config.yaml
n_layer: 8
d_model: 896
n_head: 14
n_kv_head: 14
head_dim: 64
d_mlp: 3584
vocab_size: 32768
activation: "tanh_gelu"
norm: "layernorm"
norm_place: "pre"
norm_eps: 1e-05
positions: "learned"
qk_norm: false
attn_scale: 0.125
bias: "all"
tie_embeddings: true
parallel_block: false
init: "normal"
init_std_qkv: 0.0262
init_std_o: 0.0
init_std_up: 0.0262
init_std_down: 0.0
init_mimetic: 0.5
optimizer: "adam_variant"
lr: 0.000389
beta1: 0.95
beta2: 0.99
weight_decay: 0.4
lr_head: 0.00393
grad_clip: 0.5
warmup_steps: 298
schedule: "cos"
final_lr_fraction: 0.0
batch_tokens: [65536, 131072]
seq_len: 2048
doc_mask: true
train_tokens: 1197000000
steps: 12759
dataset: "wikipedia_en"
MLP neurons of a small language model. Each row is named by its layer, matrix (up: input weights) and neuron, and shows model dimensions 128-255. Each number is 50 + 10 x the weight over its row's rms, rounded and kept within 0 to 99.
A block is one neuron, or neurons of one layer that tend to fire together. After each block is what it responds to, as a language model described it from the Wikipedia text at the highest values.

L2.up614:47 45 55 48 12 46 56 48 27 49 57 68 46 44 45 54 40 57 59 50 47 59 38 52 54 70 68 31 79 27 57 28 58 43 59 59 50 35 47 51 30 42 60 44 43 73 53 48 69 50 49 58 50 50 54 60 53 58 39 46 63 40 51 44 35 46 45 70 57 53 40 44 44 70 46 56 63 41 63 55 70 57 38 62 40 58 62 60 19 44 39 38 58 49 37 39 52 48 54 36 50 47 49 48 47 44 54 31 47 54 56 51 53 53 50 40 36 49 41 55 44 61 66 53 37 56 63 55
L2.up789:54 63 66 47 51 53 45 66 41 27 64 44 51 43 61 64 49 58 53 57 69 30 63 53 47 45 75 40 41 45 59 33 53 45 60 57 49 53 34 41 46 48 60 48 45 60 35 46 46 54 58 60 63 36 56 54 70 52 34 52 36 68 45 52 38 61 38 54 65 43 50 48 52 71 54 80 57 48 57 47 49 57 44 52 61 70 58 71 46 41 61 39 49 42 63 24 47 39 63 60 41 29 44 41 53 47 42 48 29 60 57 56 32 41 37 54 64 24 48 63 54 45 77 64 49 51 56 37
L2.up1028:64 58 54 40 48 57 41 65 64 44 36 40 47 41 72 38 47 57 47 64 69 56 50 55 54 54 64 55 49 64 34 47 37 59 45 45 39 50 39 48 34 51 46 46 66 54 54 31 37 57 49 41 43 47 52 56 55 47 59 51 45 44 49 46 34 48 58 48 61 45 55 44 49 61 49 60 61 45 67 55 40 54 58 47 63 55 68 53 51 45 45 56 53 53 29 58 35 39 42 66 47 54 51 48 44 47 72 54 42 58 32 44 67 48 68 54 55 47 45 50 42 32 56 56 65 49 65 55
L2.up3567:49 39 48 59 36 49 44 56 40 57 33 57 38 56 67 52 48 67 61 53 48 45 59 50 62 70 56 68 59 34 56 46 44 48 64 42 48 32 44 48 30 45 43 50 46 59 64 67 55 58 59 51 50 46 71 45 52 72 64 68 49 31 64 31 49 60 49 64 57 49 38 60 69 55 60 58 50 63 60 51 62 51 40 40 60 53 50 53 49 46 48 40 50 31 48 44 51 50 54 63 57 71 58 37 49 54 53 55 36 44 58 50 55 35 54 31 60 46 44 62 46 44 61 52 55 57 57 60
Final pieces of numbers. Last piece of a multi-token quantity in statistics, like 000 after a thousands comma, million or billion, or a trailing %, mi or unit.

L5.up161:26 60 39 55 48 47 68 46 56 46 59 48 53 34 50 45 50 50 44 65 71 61 33 32 66 41 54 51 39 37 43 44 60 34 67 47 41 48 57 42 66 38 43 42 72 60 50 51 42 58 59 44 65 30 54 51 43 68 35 54 33 61 53 71 44 62 62 64 37 42 45 44 34 38 40 58 50 49 51 49 58 34 37 54 48 53 51 70 55 39 44 57 47 41 60 50 60 24 55 46 55 37 46 38 64 48 41 64 51 48 56 55 59 56 56 45 63 54 54 57 59 65 47 45 41 47 52 48
L5.up619:49 55 51 51 56 48 63 40 48 52 51 67 50 33 73 38 57 68 49 39 59 55 33 25 50 53 67 33 58 56 56 42 53 36 53 40 34 51 47 25 73 61 51 36 64 52 59 59 43 57 56 39 32 49 39 55 69 64 43 49 50 54 42 63 50 60 66 73 59 52 42 52 50 41 46 44 75 53 54 41 58 54 49 46 50 56 41 63 42 48 33 44 54 50 46 55 49 39 46 53 44 45 56 50 53 36 62 40 47 49 52 51 39 53 64 45 64 56 60 62 67 46 48 49 45 35 39 50
L5.up1155:43 60 42 45 59 46 46 66 42 56 40 44 63 66 71 56 46 61 68 64 58 46 60 53 33 55 54 47 44 61 56 38 47 47 72 48 59 53 42 53 54 43 49 66 48 47 62 34 39 52 42 38 61 43 48 51 63 56 53 63 61 54 49 55 54 59 42 56 42 47 32 49 48 60 72 52 44 65 50 47 59 51 51 55 55 55 55 51 52 42 55 38 49 52 44 40 55 27 48 60 55 39 57 56 38 47 35 54 52 65 38 43 43 44 49 65 50 45 56 54 37 55 47 31 61 54 55 31
L5.up1575:52 45 39 38 47 63 46 57 42 55 42 70 24 53 52 41 53 48 66 51 67 49 48 40 44 58 55 45 48 46 75 58 40 49 51 51 51 55 34 59 39 52 78 41 46 38 83 79 49 58 56 55 46 50 57 74 53 73 53 53 67 53 45 52 44 54 56 48 59 50 52 40 45 57 43 56 55 39 61 58 71 44 43 47 52 53 57 65 30 44 68 31 65 54 42 39 48 64 41 38 70 42 53 60 55 53 48 49 50 72 63 61 57 42 47 65 54 56 55 62 44 47 58 51 58 63 61 58
L5.up1613:51 60 32 54 63 44 61 62 50 39 56 40 53 33 60 45 39 48 44 55 45 37 40 42 52 53 68 46 58 47 62 55 50 40 52 63 32 37 34 64 57 38 38 44 73 73 49 51 33 60 39 61 64 49 60 69 65 51 53 60 51 35 55 67 53 73 56 56 43 32 46 57 53 53 47 50 72 64 52 55 47 64 49 46 59 56 48 56 48 41 58 62 52 60 49 60 50 23 46 42 56 51 57 67 64 48 51 46 34 33 63 31 52 40 67 26 57 45 47 57 64 45 67 54 58 45 40 36
L5.up2361:32 59 48 45 55 56 44 52 63 43 39 51 50 38 46 45 46 75 42 52 67 48 48 37 44 50 43 34 56 30 33 36 50 51 57 59 43 37 29 64 59 43 40 35 63 71 54 52 46 73 39 59 47 46 58 50 47 59 47 60 42 47 50 58 50 68 48 62 47 50 50 44 54 56 54 53 41 58 51 44 52 66 57 46 53 65 56 47 60 65 56 59 58 60 54 58 49 58 47 45 47 51 45 62 57 38 52 43 30 41 57 36 49 36 64 47 44 38 52 42 61 62 65 49 61 42 58 38
L5.up2398:55 56 32 51 61 53 50 40 45 56 46 46 46 41 58 29 43 32 42 49 51 58 37 40 46 50 53 36 45 54 55 45 42 56 34 57 53 59 49 34 52 53 49 41 58 73 38 65 55 46 56 43 43 60 48 55 60 33 60 59 62 73 49 58 36 48 47 51 44 54 65 44 72 41 52 42 76 48 50 81 63 64 55 42 37 58 38 60 54 58 52 64 45 58 51 57 52 43 43 51 62 64 37 43 66 60 47 62 18 35 70 50 38 47 56 52 59 41 74 44 64 42 47 44 47 45 54 30
L5.up2419:63 52 35 53 53 34 53 70 47 37 48 44 49 37 66 70 32 37 47 60 62 42 49 46 44 59 68 46 52 63 56 42 53 46 47 48 46 48 35 45 49 47 41 58 57 55 56 55 73 52 41 43 55 63 58 60 50 62 61 36 58 46 42 42 42 49 62 54 51 54 64 62 41 65 51 50 72 41 47 64 46 45 68 54 52 53 59 67 37 56 62 74 63 67 50 58 48 33 40 57 40 44 58 48 67 41 43 37 53 49 68 44 55 45 58 43 39 42 55 42 47 36 61 35 43 49 51 27
Word-initial split-off S. A lone S or s token starting a longer word, often after a quote, pipe, dash or heading mark, as in S|ports, "s|ocialist, S|ide.

L5.up460:49 41 46 62 29 57 49 54 25 66 32 38 58 30 52 54 41 66 57 57 48 65 38 47 61 48 58 54 43 56 46 58 45 45 48 47 48 56 54 45 49 48 36 73 57 64 51 51 61 54 52 40 62 50 55 55 47 39 21 60 42 39 49 47 43 54 44 41 43 51 51 42 37 50 56 57 87 54 57 62 57 43 45 37 46 50 49 58 58 50 56 53 43 58 48 42 51 41 62 46 52 51 55 51 77 46 44 48 47 38 71 54 51 36 61 63 66 43 49 40 47 55 62 51 51 36 61 36
L5.up647:32 66 60 52 38 36 47 38 50 55 27 52 46 46 45 51 55 68 55 49 49 62 52 58 52 45 41 45 49 62 50 49 64 66 59 52 39 43 38 46 62 57 47 58 56 60 37 43 55 65 47 62 35 52 47 48 41 38 48 58 48 69 39 57 40 52 50 63 49 38 47 50 43 32 43 50 62 42 69 40 63 48 62 38 45 47 60 39 57 41 46 33 55 55 47 49 43 60 57 65 37 52 81 38 75 52 50 57 55 52 44 55 36 56 65 57 64 54 47 57 51 42 65 38 62 48 42 44
L5.up1241:49 48 60 50 43 48 76 40 48 52 36 56 53 48 62 50 64 56 49 33 39 50 63 38 69 50 38 28 55 52 46 43 69 47 52 44 53 51 47 59 41 60 61 36 42 47 48 53 50 52 44 53 40 59 51 60 55 44 59 49 54 62 30 50 52 62 64 60 58 61 45 51 55 49 39 57 66 45 49 68 63 40 44 61 48 39 64 49 49 59 38 48 68 60 64 65 47 54 49 72 50 48 69 53 54 55 38 46 55 59 54 44 52 52 60 49 39 52 65 42 39 58 54 51 29 54 50 49
L5.up1335:57 52 31 49 44 35 49 63 44 45 52 40 48 61 55 53 60 54 61 60 44 23 71 56 50 63 81 47 26 48 61 35 18 49 55 52 52 68 36 54 44 55 57 52 57 51 34 29 44 52 60 45 42 50 44 56 51 49 36 69 47 54 54 61 56 45 57 75 49 56 65 46 59 47 45 54 47 64 57 42 60 41 53 49 47 48 58 73 52 44 49 39 43 55 42 45 31 44 54 38 45 61 62 66 55 57 45 56 51 53 33 49 66 55 49 53 51 41 55 78 58 51 47 59 53 47 38 44
L5.up1740:42 44 67 31 58 45 36 46 39 49 63 51 43 48 59 67 58 44 55 52 78 54 49 65 42 52 65 54 52 46 44 34 49 52 30 47 48 55 45 67 45 53 42 36 64 54 33 50 39 58 53 49 45 33 47 57 48 62 61 59 51 40 50 49 59 46 47 57 49 59 56 50 58 49 37 53 62 57 59 43 57 51 68 45 54 53 47 43 54 43 66 41 46 60 38 47 55 49 52 59 45 56 52 32 60 51 44 42 39 53 65 41 37 48 56 48 36 28 57 51 44 49 61 67 55 59 47 52
L5.up2475:41 64 53 45 31 39 67 46 55 51 41 72 52 53 37 50 67 56 53 58 21 62 72 35 62 48 36 45 57 47 61 37 64 63 47 52 67 67 57 40 49 46 60 50 45 61 52 51 53 58 37 54 38 54 50 61 41 51 36 54 53 50 52 46 41 48 50 47 43 44 65 65 41 40 31 48 52 67 55 68 61 56 62 56 58 46 66 64 45 42 46 38 50 49 63 51 55 51 36 48 48 46 70 39 29 49 43 60 62 63 62 61 51 72 59 60 42 58 60 60 67 52 62 50 46 65 55 46
L5.up3068:66 46 51 51 54 47 62 27 52 49 40 77 47 39 52 35 57 73 61 42 50 59 69 51 57 41 52 43 72 57 77 60 55 39 60 60 57 59 32 47 51 47 54 67 66 41 55 56 33 59 60 55 59 34 64 52 46 33 58 59 36 42 56 47 54 61 63 38 53 47 39 60 53 48 62 54 50 69 58 48 44 58 51 82 63 38 45 46 55 48 45 52 40 65 57 41 41 50 47 63 38 40 45 34 51 56 56 63 56 42 41 63 40 41 75 73 70 48 37 26 39 39 64 41 45 59 42 45
L5.up3580:45 56 57 42 68 47 48 38 62 55 44 63 42 44 71 50 38 47 46 56 69 45 34 70 46 46 48 44 53 48 43 41 49 48 55 45 64 57 44 49 48 51 56 60 37 51 45 43 54 55 36 50 39 55 31 49 43 45 38 49 52 44 52 32 33 62 58 65 42 40 51 58 35 72 53 62 46 35 52 49 45 55 47 64 47 47 71 55 57 46 57 75 48 65 38 43 58 39 48 62 54 40 59 42 49 55 51 45 43 59 57 61 31 58 49 43 38 32 34 48 59 30 55 46 68 67 44 57
Subject before participle. Final token of a noun phrase expected to be followed by a participle, usually the subject after "with" (with Mark returning, with Brewster making), also unit words after numbers (2150 gal, 12 m).

L4.up92:58 50 37 23 49 61 62 64 43 51 68 43 32 40 58 45 44 63 73 70 43 45 51 68 52 66 51 51 53 50 55 52 52 29 59 42 54 44 39 67 63 49 60 48 59 63 51 61 62 51 30 51 60 64 54 34 42 42 55 41 57 55 69 45 31 43 54 47 53 51 67 54 54 45 57 57 45 40 49 49 63 51 45 42 53 63 67 64 63 52 60 64 57 45 60 46 58 32 51 42 69 55 49 50 38 35 38 43 34 48 60 51 62 46 49 62 47 50 39 48 60 19 63 36 66 65 36 54
L4.up298:30 54 40 54 57 46 51 21 58 48 38 56 57 46 42 40 56 48 37 64 48 48 43 42 61 47 55 50 52 51 50 30 62 45 53 49 53 67 36 63 47 44 46 60 74 54 57 58 48 65 16 40 54 43 59 44 60 59 35 58 57 41 59 42 56 52 48 41 71 45 39 38 43 43 47 42 62 43 62 47 46 71 33 48 64 53 48 63 47 37 34 48 64 42 42 55 74 51 33 51 28 50 39 45 57 47 57 49 41 49 54 41 67 59 75 68 48 42 49 32 56 53 48 59 45 57 37 55
Word-start fragments. Opening sub-word piece of a word split into several tokens, such as un in unearthed, res in residency, enc in encroaching, and S in headings like ==Soundtrack.

L4.up1528:48 70 45 54 63 32 49 43 47 59 52 50 45 53 77 54 52 48 57 36 44 25 64 54 60 71 55 52 48 61 49 47 53 46 32 43 51 66 53 52 51 61 62 47 57 54 50 41 45 52 47 45 70 54 46 53 55 57 34 52 55 39 49 34 56 55 64 43 53 40 41 57 60 58 52 62 72 53 55 48 61 57 46 62 58 67 36 56 52 31 37 63 53 40 63 56 51 47 41 47 37 42 59 35 41 52 52 57 52 43 58 55 56 65 34 54 39 52 69 58 31 37 26 41 58 62 48 47
L4.up2479:51 44 48 58 52 47 45 45 39 57 50 54 51 65 61 52 49 52 68 61 61 38 62 68 62 72 49 59 41 40 46 48 42 51 59 52 49 78 49 69 45 59 55 43 39 48 41 39 46 65 58 45 51 60 70 61 39 48 28 49 49 55 55 56 66 59 60 58 50 51 57 49 47 38 54 88 54 57 63 56 40 52 38 44 58 59 51 83 49 36 50 43 39 49 54 41 42 57 26 67 56 43 61 28 60 52 42 42 60 49 41 51 56 55 37 54 55 42 47 55 54 58 54 63 54 49 47 43
Geographic spatial relations. Relational words in geography and route descriptions that link places, such as confluence with, intersects, between, mouth of the, border with.

L2.up786:56 55 57 48 27 34 75 44 38 45 35 52 42 62 52 54 57 64 59 30 45 50 54 57 52 49 48 52 57 60 57 44 45 61 43 44 42 57 37 23 57 34 45 42 49 29 38 34 60 46 33 44 53 49 38 40 49 57 49 63 48 40 46 39 55 48 73 33 71 53 40 45 53 60 59 41 64 42 64 51 58 49 47 49 51 64 52 42 60 64 53 57 55 53 58 35 50 43 36 67 52 52 50 44 43 48 58 46 54 46 80 47 52 41 37 41 56 51 38 55 62 64 35 42 47 56 46 46
L2.up826:49 67 62 45 60 69 44 32 39 56 48 56 31 46 57 56 59 69 62 51 51 47 42 44 39 51 66 54 56 48 56 41 54 30 54 49 57 40 36 49 48 55 38 42 52 38 50 29 55 50 48 62 42 44 52 46 39 26 44 63 52 62 57 53 43 52 56 44 65 42 44 53 48 44 50 40 65 38 82 61 47 47 41 50 34 53 46 36 63 54 55 57 46 37 29 40 51 57 52 39 44 53 34 65 54 41 58 50 39 56 65 58 33 41 73 56 64 30 53 53 67 37 25 50 34 55 52 44
L2.up2430:49 59 54 29 49 50 54 39 42 51 54 49 42 30 43 45 58 56 57 42 55 62 64 52 42 60 46 32 40 41 48 51 42 53 35 50 60 42 47 33 59 50 44 44 52 49 55 39 53 54 46 65 43 39 48 44 49 48 58 57 34 48 72 55 51 63 45 37 47 50 56 51 59 62 56 74 69 48 38 60 61 47 44 50 45 44 59 53 44 40 39 71 50 44 34 58 51 55 60 59 52 33 46 50 51 62 57 44 42 50 59 69 29 32 49 39 56 46 35 52 50 44 42 31 54 56 50 58
L2.up3060:56 59 38 52 43 42 51 50 44 49 52 55 45 57 56 47 52 54 37 50 39 47 41 49 41 48 53 40 52 60 47 45 41 38 39 41 37 47 39 53 36 54 49 30 71 44 42 25 53 57 32 61 42 55 60 60 63 63 48 45 51 34 53 61 54 32 55 40 51 45 57 49 60 41 45 56 59 36 52 42 73 56 71 58 51 58 46 55 50 62 39 67 62 57 52 62 42 45 58 56 46 57 40 55 30 50 45 48 59 48 65 55 45 42 32 59 42 32 51 65 72 51 53 60 61 52 50 53
Physical form descriptions. Nouns, verbs and participles in descriptions of physical structure, materials or arrangement, e.g. stone, arch, arranged, placed, side; activations are weak and scattered.

L2.up1496:39 60 42 47 58 58 44 61 39 45 46 56 33 55 57 42 27 67 70 62 57 55 53 49 40 62 50 41 63 29 57 47 44 47 56 49 53 40 39 74 65 44 43 39 60 64 50 61 49 67 43 78 51 56 55 54 58 73 36 33 65 55 51 42 54 65 51 50 61 49 53 57 53 45 49 79 49 39 73 47 55 52 63 40 58 46 61 66 57 51 42 39 67 48 39 51 45 57 49 47 46 65 47 53 49 53 44 41 33 53 50 36 51 31 63 60 48 46 64 47 50 48 72 43 62 57 58 56
L2.up1686:59 39 47 54 43 38 43 45 44 30 47 57 45 48 46 48 44 48 61 51 60 41 60 54 67 59 56 47 63 47 47 46 49 44 46 52 47 55 45 68 50 34 51 62 56 51 45 55 57 41 60 36 30 44 49 53 55 78 41 46 66 57 62 35 54 55 35 67 58 36 68 54 55 53 59 48 57 52 56 49 48 40 32 39 65 45 59 52 35 53 38 58 52 53 40 32 51 35 40 75 52 59 84 46 61 52 48 36 34 53 54 60 34 23 70 64 51 53 47 46 55 70 45 56 46 49 54 48
L2.up2205:51 54 50 44 64 68 36 42 59 40 51 52 43 49 34 36 35 58 61 50 56 53 35 59 52 77 44 46 58 71 40 22 54 50 58 55 53 38 30 46 63 40 42 62 56 61 62 58 43 60 57 65 48 53 43 62 64 43 59 57 53 58 62 53 54 50 50 49 73 57 63 53 54 52 53 71 54 43 69 58 60 48 40 39 58 55 53 53 53 56 49 50 63 51 38 58 38 48 39 65 43 47 49 41 52 58 54 47 40 54 47 40 52 44 46 42 58 49 57 56 53 46 48 59 58 48 51 31
L2.up2537:48 53 33 45 51 40 45 49 59 45 46 53 49 33 46 50 49 40 40 51 41 50 41 57 43 58 50 44 62 57 47 51 38 38 49 63 33 49 38 36 60 34 43 33 45 60 69 45 59 63 34 56 64 45 69 58 50 74 30 50 50 49 51 44 33 63 43 47 76 37 53 48 51 46 54 71 81 37 64 30 87 58 33 32 56 54 54 59 39 69 56 57 53 66 33 49 65 60 48 32 45 70 45 49 38 61 69 61 30 62 59 53 37 48 41 41 43 26 58 64 58 43 34 48 39 49 61 53
Word-initial fragment tokens. Incomplete opening fragments of longer words, often merged with a preceding article or conjunction, such as res(ounding), the m(elodies), the f(lexibility), exp(elled).

L4.up1985:62 39 35 52 28 42 48 42 45 45 56 51 32 50 42 43 56 61 55 62 45 52 55 31 47 51 47 61 47 52 41 46 36 50 33 60 47 54 45 48 37 55 40 37 56 48 66 50 66 67 67 52 45 58 43 48 54 44 44 46 48 45 42 46 41 57 67 67 66 68 49 52 42 67 45 52 68 52 60 49 61 61 53 70 37 46 54 64 46 48 76 64 36 56 59 48 40 45 46 67 42 51 56 58 47 53 34 43 41 47 45 46 60 46 33 51 75 48 61 59 61 65 53 37 38 50 45 52
L4.up3276:42 50 46 47 63 52 59 40 38 47 60 58 45 59 56 43 70 60 51 71 40 49 53 49 50 66 47 34 44 30 54 45 38 49 50 59 44 53 48 62 51 65 56 47 53 33 83 42 53 58 71 57 46 54 50 39 54 36 45 60 39 32 59 43 57 66 57 49 51 52 68 64 45 52 38 54 36 68 60 53 46 47 62 44 41 45 41 54 38 36 65 49 41 49 46 71 33 64 45 70 56 45 57 45 42 54 62 34 41 67 52 49 50 55 49 65 40 46 45 45 48 48 50 47 47 42 49 56
Predicate after building subject. Fires on the verb or continuation right after a building or structure noun in architectural descriptions, such as faces, opened, has three, contained; weaker on possessive 's and similar tokens after other subject nouns.

L5.up384:24 61 46 53 49 51 42 33 39 67 44 51 44 55 56 42 59 49 60 59 59 30 44 40 51 62 64 30 44 55 59 60 43 48 41 68 48 52 44 52 48 38 46 48 43 57 69 40 48 77 54 65 46 55 33 57 41 66 72 61 47 37 59 51 40 52 51 44 49 57 53 48 45 47 57 55 63 52 64 48 59 47 41 58 54 51 67 59 68 35 57 35 41 66 53 50 35 47 44 61 49 52 50 54 38 56 54 59 66 52 49 61 51 63 50 36 53 63 74 40 42 37 49 52 65 52 51 51
L5.up443:57 38 57 44 65 57 54 50 33 59 65 56 50 51 44 48 47 49 62 56 45 45 49 52 40 54 60 29 35 31 62 44 55 60 36 77 48 40 48 31 45 50 57 52 43 46 49 37 41 38 38 64 56 57 44 53 42 55 45 56 34 69 51 61 51 74 46 42 59 42 55 71 56 62 47 50 66 41 59 41 49 62 43 55 50 63 57 49 54 50 40 37 45 61 52 51 45 58 48 48 41 53 44 47 48 44 40 48 53 57 56 44 43 49 59 50 54 71 55 50 49 52 19 39 40 54 53 40
L5.up1420:42 46 49 39 46 50 41 43 53 44 50 59 38 50 38 42 55 71 66 46 44 52 71 53 43 56 55 39 52 39 61 29 26 61 45 58 42 38 34 51 52 60 53 61 49 59 77 51 54 60 55 65 44 62 59 51 41 38 45 46 37 35 55 57 58 61 44 52 54 67 40 69 47 66 48 33 55 64 65 49 58 37 49 53 63 39 64 56 52 52 47 40 49 50 45 50 47 53 32 56 62 48 45 55 48 62 68 35 48 67 51 48 53 42 37 38 45 56 47 44 51 61 44 31 39 49 63 53
L5.up1719:59 52 37 34 31 52 40 28 56 50 46 46 36 37 44 46 59 66 57 53 51 44 65 56 46 54 47 45 61 57 57 40 36 52 39 62 38 52 52 53 42 53 47 38 49 41 62 61 47 50 47 48 56 59 34 44 76 60 51 58 36 52 46 59 48 50 43 35 52 58 50 59 60 65 55 41 42 56 67 43 84 59 55 59 69 60 55 55 51 63 49 72 57 65 40 58 45 57 41 44 59 43 43 56 36 59 66 52 40 68 47 60 49 60 37 66 45 48 44 50 50 54 44 45 42 56 45 43
L5.up1729:52 52 53 49 53 33 48 49 49 65 56 54 56 36 66 49 65 53 37 64 55 62 76 53 38 61 55 38 59 45 41 45 46 48 59 56 57 46 47 41 62 58 53 44 48 49 46 40 48 51 49 62 56 51 50 53 44 46 34 47 36 30 54 37 48 63 53 90 59 58 62 52 48 53 52 54 60 47 54 54 82 56 67 49 41 65 51 47 54 48 35 70 48 47 40 38 49 44 33 48 42 54 43 57 53 54 62 63 42 39 60 54 45 53 29 28 56 33 52 48 56 37 40 37 39 57 37 65
L5.up1978:40 53 59 53 57 49 53 48 52 57 53 37 45 59 62 45 50 72 52 48 64 32 62 54 62 53 52 50 33 56 65 36 49 45 48 45 56 43 45 37 55 63 34 45 32 47 49 49 61 76 59 57 51 39 65 55 55 32 49 47 32 41 40 43 41 58 49 47 55 42 54 63 44 65 60 64 65 42 60 58 46 48 46 65 48 59 60 74 41 50 36 51 57 54 40 44 60 47 45 51 60 40 56 48 58 41 56 53 50 58 47 53 39 73 46 59 48 48 43 56 60 50 44 27 39 56 49 47
L5.up2252:63 40 40 38 47 46 48 45 50 64 54 66 44 70 49 45 38 50 56 72 51 52 50 49 31 39 65 33 45 59 59 40 39 49 55 49 43 42 41 33 38 51 51 52 47 51 69 53 61 73 51 64 52 49 57 49 51 50 43 57 41 44 42 58 24 55 58 39 24 34 50 65 49 69 59 58 48 61 62 43 55 50 51 61 53 56 70 70 36 56 41 48 59 49 49 54 38 39 41 37 47 53 46 56 66 50 49 41 54 63 58 73 36 37 44 55 73 50 49 46 44 68 51 29 59 57 50 77
L5.up2427:37 41 35 55 44 63 63 47 44 53 47 45 50 37 63 60 72 64 52 41 43 45 50 61 48 62 46 38 49 55 53 62 51 45 44 63 56 54 52 63 56 59 52 50 47 52 33 57 61 43 60 46 39 52 52 44 72 50 44 55 40 60 60 47 52 53 74 62 56 54 60 52 48 65 48 48 51 50 48 56 68 61 39 64 61 53 48 55 35 54 36 52 41 51 51 50 57 58 44 58 59 44 56 44 39 39 49 57 57 54 55 34 33 67 56 57 47 63 39 52 39 59 23 36 58 53 47 47
Material and feature descriptions. Connecting words in physical descriptions of buildings, objects or insignia that lead into materials or features, such as with, made of, consists of.